Weights of a small GPT-style language model, trained from scratch on English Wikipedia: 2 heads of 96, a variant of Muon for these matrices.
MLP neurons of a small language model. Each row is named by its layer, matrix (up: input weights) and neuron, and shows model dimensions 32-159. Each number is 500 + 40 x the weight over its row's rms, rounded and kept within 0 to 999. Numbers have three digits each.
After each neuron's rows, "fires after" lists the tokens most often just before its 100 highest values on Wikipedia text that the model never trained on.

L6.up27:431423508497490471490502515525549480520508473516467506445428555529530488448562554516492496496527548372539433468467506498500469489501440545455474511476474457557479440504427506439502436473502520481490539504512534517510478481533453480508540446550476560518476430528493476475442454512525564553439454564480515477501439523537486525536484531353480498495482469582513566442492530465558482531583
fires after: " A", " S", "s", " Y", " 7", " s"

L5.up73:621529460500539579526488473478515516501490501410501487520432497574544479567510537499561474465555440480504411462539545490519545425484459496525534537506512479522533530496508517519506517474439358519487396486433463490485515485432457443495528510543507562544569496534492537512533407432479493457437487472508514467480544447518409534455440514529492528556469498563580407475447493530506503540457
fires after: "i", " b", "d", " d", " e"

L5.up39:531502436568468450438491429497481478494510630455510514542440439464486506398505502537572463484495436470503461559499496445497462517464457490525473584529578471517462496508511546494500533518522530546490552479492472521547479463520520518526584401484535472518503565501535549481487559537553442520484538431515467493499539508496478497515521383505522574480526479557469560472484487495524596519499
fires after: "o", "c", "s", "ot", "as", "e"

L5.up352:540529419517579525522484496472483545521468503584477524534525522589491459497533512480483527487547469493503467539546470551444534626528496540478459547433450509504425498530497440524498544519513497520548480493525534521478496416498423501575549443409465481468450492493540538485513452539493489521448458480515525524489507543539482607509456490547439483566405494518513419545417486480563439483503
fires after: " th", " The", ",", "ist", "y"

L6.up78:486500496580559438467399434477495444461510429532516456503531544501510545479521502497467467558453533467490606496510533541541439508481468568493426518537525492471465542456435431479519485519540480480410507477496562480433465512427487534444514531495553447535488416481510524556507569535458587467519629493515469492510452490452483501550447458433500460575479493500493482588514536426525515482504
fires after: "c", "ar", "us", " th", "h", "th"

L8.up374:468510500399463474486537549421608503450554510509536502485509565438536447499566464473440540534496545458513492476491506517490460479494476503575414505487502549487540482448493521502440445457479591499458458555497474541484425497496491517352445490499464525512471536549466536474486530553432534533501470460522557476516480513529522532452484471441479488505513519488433555559482458500547536468488
fires after: " s", "s", "es", "ch", "ers"

L5.up217:557534482473585466519486517514483475518489480531579415496550477529468533551543458484531460548478475525450491461490493580477538418497556500560580547435488476486498545483537521511559525472471431452545455474512528407548490475536530462536485543536509550545541445530498491520580454491554454511407479500481496518482498486424566478468477495499512446484494470487536501465453458550445428460472
fires after: " e", "e", "it", " b", "o", "on"

L5.up305:547448500519500509566479511542457549569484493505562529515549481515455415510486515526495477569480472493496442480526477534437402568501504417513511488550449509455479519486483578495508496475533436507503567469488550434464396549503558492569550453473488511533502441529544515462564467541527549532481451491561513530519503487469448566448498553432469500502403482511489485561429502558489484495478
fires after: ",", " an", " The", " the", " 18", " 19"

L7.up272:449495543545542450523511604420524503553524448544453474515526459506464507535487511460493603596482535508469566488416455525451473557563478474512478477514443562500512471491448485563556489537465558540442500472428475540429427510460580514451542513435506463461505572503473513526515523530540449535432497466541527524490427477492501520502442497503499425477514459465435536512493437539574541477527
fires after: "|---|---", "s", "on", "os", "es", "h"

L8.up363:540530516436514551457444574577483548444504457501468464502531479471499532447538548576518505474551484514497485442560502486467497496503472551522521504548581480521449510457443513525528555461540515463520509490504482519519507505392547497480478468535463456545536452460563471557471481457484458526498484487405487490471557446507483520502473436448480513413449531568406512533487497516469459516527
fires after: " a", " |", " A", " o", "i", "e"

L8.up254:495411570583507511523450467528479559520565465471385493443544500570513529456500492501441424533464461551487521488476466507438478551517552511505530445439530481540472474642531493535443456489494491512491481513531497447479543515529486517520452523516528502441481515462470521471542453552498492506484463486524538547458502535513494494482484512541483544533526555555570445497457524474491454466504
fires after: " f", "e", " c", " F"

L5.up255:569543538503489481475533517537540512508466516504427460527516457588501504481498455490502528484497487470499471418465485491536493473542577470432455498464509430469500509486476539513505527480551537522568496553512529466548539491490498486501523490556513456511500507466432529429453504519499504469529454523574505513508524556471503490472501452473477461416547500501520547537477422528488494513537
fires after: " N", "le", " n", "ed"

L8.up51:530452485529495474474527435629512450567540538523539491472421495484521517398487492498550547563494557460521487532404482535484497481479532543514465502528486485483549488440505496495460500475406482514509530507474541498489512474539486479428590516540502471442494496477502514546472430498512463583453602477506508498528486491500572523525509491450509531462505444481490517461540492559494562467624
fires after: " s", " S", " G", "ar"

L7.up338:489498536504582520466507453549460555524457519459526550461451536477474510535472479505509526466453524494499464503474428529409476523453512594565480537474430531448539509413544464448476521540507567534476484477477553516484459537462553563548539523439473538497456521541415517496515566573489521586499540451490441487450561492517523458549580489485497470470456502464516571535460477606478576511505
fires after: "h", " G", "r", " V", "l", " g"

L5.up257:467550552497465547480534539455586533495496547466520479480605420457516483494489520489451471500527541499489509425508553380464462479496518486452480477480492539487504532520473463492529536519545504401481446440498543501473505544458527532502547539394496485480509473450535548484523476478497437560465486462463464506515503506485505472486526571471473505551475520482467491519551555413547439528540
fires after: "h", "il", " P", " p", "at"

L8.up107:568441528443496554500488516488448557472468434512538589487568518449464565476519512532498522440578532538505500489489528475480521613485393485520517545467610520542569458495503521562517470561556551481436516546549445484509494531578522472437472513523497419484470512497502522530435512516539494418473436518498540562472481463492495485539490530479480448498482564501462475512556472515481454542500
fires after: "ir", "p", "r", "re", "l", " F"

L7.up371:489529490439463464477549527565583430539513481548482510528495533536528482534504467513522529464484500541461447540481488554414528514470493543458526453458472511506443479507498509546455427572509512577470473463496477530491431516478497455507527454502473441540470506475515486529564530538420522457525470445441632536583484521442514491539483457511410505478560513465515516556469508468488498541467
fires after: "em", " c", " C", "r", "b", "ec"

L7.up266:553469518561582479479513464519560424477447469467545485559558497489425507523490477417524502524480494532514499489475434504576491422550463544530528453452461434490514543520507519472530496451476466532443441463467447487561516491495493454554448543482521534515435565533504544502457553486522449480498514514521526509395535479507479462523518439492472458462458460490515479505475414503451527462474
fires after: " ", "i", " 3", "/", " b"

L6.up382:508432463544494581519449521464511587469534486488424531444514526455490474441532469452525483456494492543437497466436510613569493496444494489472513547537528491519441467560469496457500466522482573461528438496486545567496479473460459550503484509530556463464579471504539482488490523569467499494531475490520474539467499543515497503426420556524504455582531471520574589498571457481531554538513
fires after: "c", "–", "|", " E", "ber", "ist"

L8.up223:479534492515515441551549467484487479546467415477480545515583583484568449474458485500530541523536543550563405525488514495507479546456498545493512480449506514437567490529490475486538583456502450495520494430418529452502472523579513516521457443446564520461468461422510495467480479555507471516475498479522485482479491424602542532505498507411484473388448517454548473549465536473446473478560
fires after: " a", " h", "r", " A"

L6.up175:542482512520514481471495449557479472527513475491497489500423457512505466452536451448477498530518532516500541490510451547461532520514500546475444512489513497516578533477547538461491541477484472581523494470435502460485511493480593497469525484475475541529465494489610518495424450556485454519510468476456446382546551487466475443497400562470483537506490510548475531450486523475512456492551
fires after: "ar", "h", "a", "z", "f"

L8.up77:554506501567556463466522562438528473480509441510517488498541457417559446488556497545524510494534533469529489454502445532485474569429499518499542500478489504557509542455459477428528472494465483542496505420475533472529539445485462553593497473598474502501520464475573478527430424504548485505433535519566510481497502476511448486584493427466451477496430471469464419607529581533544468526506
fires after: " G", " a", " p", " g", " A"

L6.up192:524512520512508487538571561556544512588491576562556538455512530527519497560473455537495555549561472492493536542500460549404493472500488532562491527483519453500452571467519483458483527460476491463517451413444490446549458525524535556522520444481452518466466479553481580522509565429472477530511556440537526447473488511551522475571507483530518449437509509518448509437545399508469456504529
fires after: " St", "r", "at", "y", "h", "ic"

L5.up169:500472479461426481429439460503531509475465459523556457455511453475578425474575539466584376501526499472529540475570459548510497470447455600501544449538501404438575489445473514412532518470503472498447483493489507540469515545522496505481515553506575535442367506507461481494448487478480466542525544524488514547454532490489474469512448500492513514495579480460569467486504541561504542533449
fires after: "r", "ol", " pro", " d", " al"

L6.up281:427497471428424479471551503475541482500561530532492473501500469485488383542526503507534481515479504538445557483528553562461532530506507524490522447493532534534508458490543462534493447495495526479501494391452425504483514540493449454419527553442594536537396523525456545470515532505489560499557544482501511510517534535548482456411521492459523429524531547473477398523513501500510510588463
fires after: "oc", " st", "ir", "r", "ur", "ol"

L8.up329:433579514436514450547578554515516462455406479574558525525441493476508449496557503505486496512460494509498511413490518484493491498542511475466495497449519426432485506528514488476520515442539510528467534438520617518487438472520472485505439498517439484510542571506485496534553460515428487505455501507497518491473551413534456462477472516491510487458434534518460543516517548459509593475626
fires after: "re", "igh", "th", " b"

L5.up258:512531541521489500490471523475567435535467415431498421515521470457488517469446475468529457446524488495478459448457605450550522526518476562477533532519464471511522561463488493469463505535545484470491473472424439513508453476432471472550481513419440474478517511485477554520527456470525550516456564486544437526493556512470499464523485536555516485497526477530546468442539503542433519497463
fires after: " A", "il", "A", " a", "ol", " p"

L6.up280:569509538528526501459485390432580484506500487480498507566446468474487505529480519519508579529492502496491438468557496449476416505526484500468593488593513479529516451542465561532517553533515470505442518582535490584528549439567503485538507482428526495494456448466498459455454541491429478491466573532543547420458501525512505507421522484397474465527522474464586451478465510490448444481450
fires after: "an", "e", "a", "es", "2", "un"

L8.up326:494454541457565492516532485495467489501466485453501562483564466466510501524551453443493486536433497458561542472547525578509607513487485449530432503448549474464492500484513543477500497470504536559540504378509484458528514534463492477422453525473447515523534514478492431420511532470535537487588468424514450480518600560508547465428514499492535454477492546506438498482467510510416528484565
fires after: "h", " t", " Ch", "ar", " ch", "n"

L5.up177:458543477439486504426515462486564429470444541456461456460525567521536464530508494546482525426578509430504518457570555450542500483487400441496532536456575483507529490513580437519495479529555507451564469457472537426524531571515506462483481474503520517530555488438519514450463524462497507440496556553493543538443509523470523500529489481473526550442548559488489548459477458511487542527541
fires after: "i", "b", "m", "th", "p", "u"

L5.up192:445469463414498508521539490514452468524549520517473557478571512413525516473499513497409522480512545473480452477475461483469510495539472505494516465482511555500534504515491508485427479513486494513525530467473554467541524479492509477528537499474440529490497456505471539476491494534560549574453473458509471490490474507478482506546471591481499489450527524594550519492485455492506386530531
fires after: " an", " o", " O", " f", "ing", " m"

L6.up379:545528493497475529456483425528579494486550531446513500523515570480500565465473542501496589491479540446526535513463497504502457468518502530478467482481440504491416463483478608463466463584460481564486530522508509499505533507474405522561565493455452476535415469593554515475459527466460500519554558470513431503502463499443487571516498420573620500531538507542475538438479524432479582555496
fires after: ".", "o", "i", " as", "as"

L6.up251:471504501484461502463548505504474453588480463540495453491525517469514504469517500451460542531500536486503501466415430516455478492500491545513459529441535517381532552521494490545598556572491529475501467549585533483499529525459459451489494471559474484469481490461473519497486507532526496532457515536519568600467500561487497460545489490561392442530493462469441526491521504525546496490536
fires after: "el", "al", " 1", " h", "y", " W"

L5.up209:493533536482365507446524518487478528499515534561471535455473516443444556519535529487441476516513468583552526548527540502442496481462458485472530474460471502553561532545559477552454502476492495499457444516480546478523545494609444442460456576542424435476524496449444534519554482549497499470512459512536462514562519477515468468413483524541466506463485511475471450516555527509481530486471
fires after: "em", "ow", "l", " de", "ig", "ir"

L7.up146:500512495541480489457509457473512524485501519554491501505494438488538515432566533471498510517471478490508483494532489405487488475545493477509468515462455543529495486488512585447572524523551499543482518480516492459547554565483562574530480529542475465514546469565443504457426476551534517582485583447498464533495498431437476502471445486463542559389468521562513531441499440532479571468486
fires after: "a", "p", "s", "ot", "e", "al"

L8.up226:539528524494433452485476469463546475542451456520466556507504458453505504565573510481493539530433562526487525532542497518490507437451531480530409457510479534455442547539485516538373492485582482467488483527547501459496484450474538433565581556421494479488438522488436521559542500492490550489529508443531503485483448499545457499574534444441493521524575423475509566567466551453490469533470
fires after: " d", " st", " c", " wh", "r"

L5.up185:472515497469479463551495538548491529515498555438445542477475549472509440403467501476422527488516535589471492515456458482531407575543493447473541489506564453544472581537517571502433495482459486563557446404493531499524478472521538496521448508447498465453486475521503549487548461528547536560507459547478505505440603494513479492494520560517563520508460523540571419479520483466496485475542
fires after: "f", "al", " f", "e", " m", "it"

L5.up190:554408478499461479489506488522515498578500481497443487487528543471521498475411466506470467492458499622503451499449488468590470454530551435451462434487561482487509583548505483518508460397547529534419518454495502483521593531509445503431501487470485483521522548561472515516485458453553520529473507465493445475499542530578525483524569505472479551539501531507499514457506494598455507557502
fires after: "om", "at", "am", "it", "e", "ur"